MLP neurons of a small language model. Each row is named by its layer, matrix (gate and up: input weights) and neuron, and shows model dimensions 96-159. Each number is 128 + 32 x the weight over its row's rms, rounded and kept within 0 to 255. A neuron's up and down rows have the sign that makes its largest values positive.
A block is one neuron, or neurons of one layer that tend to fire together. Before each block is what it responds to, as a language model described it from the Wikipedia text at the highest values.

Word-completing suffix pieces
L2.gate355 [121 126 156 157 104 154 128 116 139  74  83 120 105 143  86 132 147  74 125  58 133  95  82 142 125 172 141  92 138 128 189 153 122 161 108 180 179 151 114 160 142  77 145 168 148 122 137 146  48 148  80 183 108  63 115  84 140 150 194 137 128  72 114  96]
L2.up355 [160 152 198 161 119 167 176 155 232 155 168 118 112 182 112 111 132 120  72  89 152 167 125 187 166 157  78  99 139 104 140 108 116 170 146 144 149 193 156 130  73 137 124 121 125 197 118 107 156 102 157 121 178  94 118  89 134 100  91  71 119 143 106 129]
L2.gate449 [138 124  93 129 135 121 197 177 127 128 150  81 108 144 148 113 125 161 117 142 155  77 118 163 125 136 135  75 137 122 120 207 117 116 122 109 149 118 113 142  96 102  78 147  87 161  97 150 160 141 184 108  56 141  99 167 140 116 126 135 105 117  95 119]
L2.up449 [142 133  64 124 133 104 147 167 146  96 163 107 137  81 102 100 165 171 103 137 116 123 129 114 126  87 140  74 130 148 116  68 101 136 121  85  85 141 144 115  94 168  90 159 185 161 190  62 173 111 128 146 111 122 123 113 105 123 120 104 160 123  61 134]
L2.gate594 [135 139 142  91 127  89 110 201 182  90 115 105 127  81 100 124 145 153  93 111 167 103 125  84 126 137  36 109 196 131 145 156 129 136 107 186 120 106 122 182 122 165 101 102 108  56 115 179 106 167 127  77 141 147  79  82 154 131 121  99  96  94 133 140]
L2.up594 [109 172  87 157 161 112 158 208 108 117 178 187 135 115 181 104 135 108 130  81 141 132  68 121 109  99 155 139 174 140  92 145  44 113 163 167 171 193 109 169  73 140 163 160 135 111 144 138 131  98 111  82 119 138  52 115  78 136  62 107 154 165 152 181]
L2.gate1055 [114  71 170 109 151  90 144  36 149 156 101 196  97 127 177 117 102  71 130 154  95 166 140 195  94  99 103  53 135 142  84 178  78 140  87 133 138 174  95 106 101  90  83 115 140 129 155  93 135 167 100 157  89 126 140 149 122 130 132 120 159  99 147 182]
L2.up1055 [173  72 139 166 151 147 110 136 188 149 136  67 143 184 135 123  75 161 131 157 146  57 135  64 146  97 134 140  98 116 127 140 113 104 139 105 213 101 136 128 118 110 206 128 124 114 159 169 130 160 164 156  81 144 115 123 135 119 154 125 109 127 112 144]

Clause-boundary connectives
L11.gate544 [118  89 146 143 101 120 174 151 149 147 187 141 131 128 171 173 101 102 175 147  95 120 101 202 141 119 123  93 173 128 197 156 116  66  92 123 171 128 132 111 156 118 101 136  93 120 149 157 152 144 170  79 145 130  97 209 111 112  93 106 150 107 171  96]
L11.up544 [131  86 121  73 104 102 126 186 103  99  93 158 108 107 136 109 141  96 139 107 152 142  79  79 133 145  90 119 145 125 226 128 112 136 111 122 142 185 151 165 122 105 119 190  84 102 106  89 121  50 175  69 154 174 150 190 121 161 118 146 151 162 108 146]
L11.gate740 [101 115  83 132 144 107 142 111 149 151  66 139  96  53 173 118  58 104 147 167  98 138  73 141 163 105 153  92 180 169 145 148 139 134  76  78 189  98  83 181 109 130 113 181 138 134 150  58 150  95 112 146  80 108 137 108  70 114 143 145 104 130 125  84]
L11.up740 [151 114  81 145 102 143 104 131  99  89 133 123 152 103 103  98 113 143 137  52 110 114  97 139 125 175 116 184 134 165 160 130 152 126 154  81 130  83  68 170 104 152 121  98  96 120 189 120 103 128 102 109  64  81 167 147  83 157 159 154 141 200 101 123]

Year numbers in dates
L2.gate114 [140 137  77 112 133 164 172 171 144 142 106 115 159 135 136 196  82 181 117 178 102 137 133 196 147 124 117 174 127 122 161 114  52 131 140 112 157 177  58 175  95 179  69 132 124 167 169 137 147 155 181 141 119  90 126  76 104  94 127 170 146 109  88 147]
L2.up114 [124 152  59 110 119 176 154 107 119 181 141 131 151 161 134 161 100 130 107 153 140  98 121 175 184  90 121 173 110 116 103 132 111 176 145 106 160  95  92 109 104 105  60 149 140 204  67  81  52  98 159 124 221  75 114 117 120 113  89 144  87 106 145  69]
L2.gate464 [117 191 178 133 134 114  80 185 177 107  56 123 123 117 166 117 105  90 166 121  79  94 146 107 162 101 129 136 142 102  61 157 159 136 169 134 136  79  86 188 101 139 111  82 115 125 139 172  88 147 126  69  77 120 183 109 156  75 181 182 146  55 156 171]
L2.up464 [127 139 157 120 114 129  97 155 151  90 108 106 221  57 131 136  71 184 106 147 108 127 183 108  84 117  88 145 145 117  91 103 132 130 126  94 124  76 120 170  97 109 129  93 127 148 146 102 148  97 153  96 174 184  67 113 153 135  86 167 145 158 169 179]
L2.gate524 [158  88 151 185 216 141 119  95 190 149  95 100 105 174 128 160  82 130  88 101 135 107 126 135 130 121 148 165 118 144 119 116 133  88 140 158 174 108  84 164 123 124 142 102 131 181 128 193 116 167 160 120 119 189  80  61 121 158 159 139  64 147 192  81]
L2.up524 [131 141 149 125 109 106  98 163 145 118 101  62 160 121 174 188  82 116 149 101 169 166 133 156  97 176 119 143  89 121 126  98 144  48  91 122 149 142 138 124 128 100 146 164  93 173 140 150 184 169  78 129 120 133 105 133 152 115 148 154 113 144 198 146]
L2.gate607 [ 81  94  66 129 119 112 151  91  95 166 119 163 161 148 111 172  68 121  91 136 142 130  47 104 129 120 153 138  79 148 122  65 142 154 115 122 167 153 147 150  99 167 107 114 111 145 123 164 142  83 144  99  98 148  92 163 193 106 146 151 149 163 145 100]
L2.up607 [135 129 128 121 145 156  93 146 105 155  88 162 150 112 115 193  92  86 103 209 116 152 130 163 135 112 156 150  97 129 154 139  96 125 114 127  98  96  97 211  97 181 157 138 142 172 126 148 161 173  93 145 121 148 125 147 106  97  88 111 116 134 158  69]

Clause-opening connectives
L6.gate205 [126 108 102 101 104 118 162 115  84 136 145  83 147 103 160  62 115 151 108 160 170 100 127 204 155  94  79  88 124  92 147 108 191  75 143 130 132 156 177 118 123 150  94 117 177 102  95 162  92 160 157 148 131 105 138  87 195 148 132 127 101 156 167 159]
L6.up205 [102 114  26 140 132  37 125  86  95 142 147 133 167 100 164 132 148 121 108 124 152 144 135  85 108 127 140 157 188 149 149 125 142 153 167  90 137 161  82 134 115  80 115 151 119 121 110 123 170 112 142 160 130 116 104  65 150  85  52  90  93 137 115  54]
L6.gate264 [148 112 154 130 119 110 159  98 141 130 201 124  92 184 126  74  88 159  93 158  86 166 101 164  89 132 198 115  85 100 183 143 129 144 106 147 118 121 125 107 170 149 142 169 115  92  85 121 149 133 139  90 134 116 170 193 105 141 118  93 169 119 125 140]
L6.up264 [ 81 125 171 134 113  94 149 173 110 109 127 128 130 156 118  77 122 151 162 117  72 125 146  95 125  88 104 125  91 128 122 131 158  77 169 104 148 107 155 130 131 149 136 164 162 127 151 138  65 113 135 150 111 166 132 195  77  85 117 104 127 144 159  99]
L6.gate565 [132  64 124  78  81 184 144  56 121 129 124  82 121 105 111  76 121 106 165  81 132 127 141 172 131 174 135 106  64 176 144 113  97 135 156  75 140 156 164  80  83 100 110 145 138 107 141 151 107 118 119 140 157 128 174 165 141 141 175 172  85 168 171 128]
L6.up565 [182 107 156 117 105 129 131  97  75 148  98 120 138 127  96 100 142 115  97  53  95 172 131 138 124 138 146  87 165 157 140 105 117 159 139  35 152 172 178  62 146  64  96 129 131  67 100  87 163 103 135 116 135 104 136 154 161 140 129 129 126 150 127  57]
L6.gate840 [158  74 130  90 139 112  94  88 140 124  82 139  93 116 159 152 177 147 107 120 127 143 164 129  97  53 117 144  73 137  77  73 164 101 137 111  66 155 147 150  92 193  74 133 162  70 183 125 116 191 197 112 115 118 176 139 172 173 146 132 134 152 200 103]
L6.up840 [ 66 116 175 112  69 137 147 121 131  88 120 112  93 136 169 102  96 127 104 142 108 108  79 150  98 190 169 146 155 203 110 157 164 127 153 122 130 125 101 140 163 167 161 134 127 172 133  65 125 183 121 160 112  64 198  98 128  78 102 137 112 152  59 119]
L6.gate878 [141 163 106 144 125 139 188 132 113 169  99 155 159 166 147 173 161 202 151 130 119 134 129 186 149 129 111 126 125 136 127  96  51 162 121 153 121 143 109 207 119 134 111 146  70 109 165  83 117 153 161 105 141  95 146 128 128 123  54 109  96 121 137 106]
L6.up878 [178 108  86 129 117  68 133  45 125 140 170 127 163 165 115 142 139 166 166  81 148  87 185 165 127 115  82 113 128  95 109 128  98 139 180  90  92 112  27 157 156 142  82 125 111 150 151 106 120 115 140 161  97 159 103 151 118 134  52 157 154 182 114  94]
L6.gate910 [172 121 118 228  63 105 149 131 162 160 130 126 152 128 166  97 145  68 107 183  75 155  62 160  42 123 134 148 151 149 153 129 113 152 114 130 144 130 117 209 119 156 140 108 138 154 162 118  90 165 140 137  98 155 120 129 142 147 149  36 115  77  88 118]
L6.up910 [124 126 190 101 150 148  72 110 171 150  95 180 166 122 177 136 111  32 194 117 155 140 188 168 103 180 115 132 124 104 129  97 126 102 163  61  91 142  91 110 182 129 105 119 101 169 124 121 113 135 139 181  86 177 160 161 156 144 168 132 109 167 125 112]
L6.gate1022 [132 196 127 133 186 124 154 128 125 128 136 130 152 176  47 162 133 122 113 140 111 131  83 130 181 126  97 128 151 122 154 162 148  69 136 188 141 131 142 113  84 176 200 104 118 139 118 107 143  96 185  95 108 135 103 106 124 103 134 130 113 110  48 153]
L6.up1022 [106  98 140  83  83 107  73  80 120 139  99 101 202 183 131 170 122  89 147 165 148 192 151 121 161 119 192 139 192 168  98 160 186  96 172 148 108 168 148 115  96 160 183  48 109 150 155 116  78 125 132 134  91 121 101  84 113 151  88 138 170 162 122 108]
L6.gate1036 [186  83 145 143 115  90 104 138 159 120 114 115  87 146 117  98  92 147 155 183 107 181 147 159 122 153  95 159 139 113 143 142 130 215 110 163 102  82 135 151 165 173 153  61 142  77  88 127  66 171 159 189  67 151 104 142 137 101 113 155  85 104 175 150]
L6.up1036 [160 120  13 157 101 150  91 139 151 109  92 153 106 174 116 133 132 183 109 110 103 128 123 177 162 109 103 178 103  75  90 159  76 102  92 139  64 122 178 169 142 119 126 153 114 138 108 133  93 117 133 157 178 170 129 167 131 141  93  84 122 158 112 122]

Creative-work type nouns
L6.gate278 [112 166 173 110  95 121  99 158 122 117 111 125 212  99 104 147  97 207 144 161  89 108 123 149 152 126 130 158 124  84 157 143 149 106 132 143 107 127  74 154  97 106 142  67 150 141 102 148 122 107 111 167  83 134 102 101 122 127  97 165 145 136  84 199]
L6.up278 [135  84  96 139  80 101  99  84 100 184 107 125 118 145 121 148 122 135 140 157  93  61 141 129 149 137 144 152 122 141 137 143 144 115 132 165 144 111 113 139 128  90 101 149 108 140 158 173 170 171 149 104 127 118  77 147 124 159 114  83 106 113 132 113]
L6.gate343 [141  73  99 183  95 206 173 174 151 129 161 134 157 107  94 117 106 155 139 179 132  98 125 137  60  86 173 175 106 157  95 181 162 190  96 134 126  47 108 143 135 111  57  90 114 165 119 131 138 172  99 139 121 112 151 123 129 153 122 113  94 138 150 113]
L6.up343 [154 134 135 120 136 143 163 115  99  86  88 134  99 146 178 152 156 127 194 168 125  89 121 138  68 121 123 180 139 162  86 115  87 197 158 116 140 166 133 128 157 168 126  72 158 175  71 154 140 110  90 164 140 110 127 134 128 150 150 131 139  99 140  93]
L6.gate382 [149 166  78 143  90 125  64 193 113 143 100 125 151 116 132 194 146 142  71 201 111  95 133 135  97 118 120 133 150  84 150 123 133 105 182 147 177 157 149 123 170 126 101  88 113 103 109 110 157 177  99 143 118 129 149 124 127 113 156 129  50 109  68 131]
L6.up382 [175 125 176 146  81 124 108  60 128  90  93 132 152 112 145 174 185 161 113 173 171 111 123 138 105 132 127  73 122  44 156 140 167 118 184 161 186  84  90 150 112 130 110 118 128 153 158 132 109 206  79 105 124  70 101 155 136  88 153 185 113 163  48 138]
L6.gate473 [160 123 189  95 123 139 147 118 141 146 101 126 108  77 172 125 117  96 144 139 146 111 136 184 149  99 195 163  71 113 151 160 149 131 125 154  96 118 133 129 111 162 160  88 107 163 112 158 120 138 104 169 112  58 111 101 182  91 154 176  98 122 113 177]
L6.up473 [139  48 119  76  99 114 156  99 214 118 114 137 148 178  89  80  65 192 134 204 112  75 107 153 106 147 146 156 125  92 111 156 112 139 163 162 137 112 158  83 139  74  83  80 151 119  70 116 140 131 202 159  90  91 111  94 159 181  87 128 116 118 126 133]
L6.gate528 [184  67 119 152 113  77  81 119 158 111 117  74 101 147 152 112  85 124 118 150 187 192 154 145  98 109 126 108 157 130 158 125 107 154 136 107 128 141 138 113 112 116 132  87  96 155 103 100 118 118 125  87 117 100 101 136 109 136 129 154 141  67 152 169]
L6.up528 [172 124 106  82 110 143 143  97 173  78  84 150 182 143 144 103  96 119 170 160 147  80  99  87  87 108 115 138  65 145  81 132 160 155  95 204 112 102 139 104 165 118 163  89 204 111 197 103 142  72  79 143  94 104 117  77 125 119 132 106 170 168 129 129]
L6.gate597 [185 119  87  78 159 170 156  77 103 106 112  58 122  99 157 129 134 165 168 126  91  48 136 138  63 174  83 171  95 115 148 105 182 169  96  89 189 154 152 122 104  91  78 117 153 167 109 145  72 196 156  94 141  91 135 156 117 112 103 156 128 117 101 179]
L6.up597 [103 199  84 122  93 132 123 102 151 150 103 170 142 165  68 157 109 140 172 133 107 116 138  84 217 149 122 120 108  82 119 117 109 165 127  94 175 120  93 158 104 110  91  76 123  75 150 124 131 125 114 152  94 108 106 106 137  88 125 120 121 137 135 121]
L6.gate772 [102 146 136  94 130 144  93 153 162 168 129 103 152 159 123 126 165 131 198  78 126  99 112 139 176 131 204 141 148 124 146 135 127  97 106  99 164 127  71 154  86  52 155 127  57 149 191 142  95 157 110 175  76 188 103 138 144 154 143 135 166 131 180  57]
L6.up772 [113 145 152 136 128 112 149 131 129 122 107 162  82 157 110 120 128 153 125 185 177  91 167 192 156  69 138 201 180 123 156 157 146 155  94 108 126  99 104 118 124 113 142 138  83 168 155 110 146 157 144 155  98 140  75 110 127 113 112 133 137 158 144  72]
L6.gate994 [170 129  96 105  98  85 137 111  62 193 124 119 163 105 141  94 175 170 101 196 152  37 125 157 133 112 162 160 118  93  58 156 160 128  99 107 152 100  98 148  87 109 124 197 107 150 110 107 108 185 138 109 121 111  72 127 148 178 131 160 112 105 134 175]
L6.up994 [176  92 170 170 170 104 139 104 111  84 160  77 100 169 182 143 114 165 162 154 139  92 113 148 115 110 151 179 116  91 146  90 140 175  96  99 168 162 142 170  86  62 140 184 152 135 129 114 144 176 152 166 137 160  60  62 172 132 143 170 127 145 135 160]

Word-initial "le"/"de" pieces
L11.gate640 [134 181 112 108 151 106 183 131 154  88 191  49  35 142 107  86 146 117 105  89 139 143 199  96 130 102 125  89 122 147  84 109 133 148 127 156 199 132 128 157 207 147 115 151 157 105 107 173 121 122 158 114 217 156 110 145 131 156 157 137 104 129 125  83]
L11.up640 [194 125 104 109 126  78 161  91 109 139 122 109  50 133  72 127 139 172 155 116 107 158 105 129  84  81  98 114 148  60 140 110  75 103 145  80 141 173 135  83 134 141 131 103 102 134 110 124 125  87 127 101 136 115 170 154 109 142 194 204 144 127 126 141]
L11.gate969 [172 128 113 159 108 121 130 148  86 102 162 134 125 157 108 171 110 126  95 100  71 210 186 102  70 117 160  92 161 114 113 137 100 123 139 128  76 126  41 153  95 141 108 119 134 144 100  49 135  93 118 121 144 174  57 158 162 196 157 101  95 126 204 116]
L11.up969 [147  95 107 135 139  95 100  86 129  74  99  77 117  96 115  64 114 131  75 145  88 113 108 115  96 164 168  86 143 113 112 120 118 184  96 128 138 127 132 143 155 101 182 126 140 112 144 145 112 157 160 138  79 196 124  70 128 154 118 170 127 112 198 127]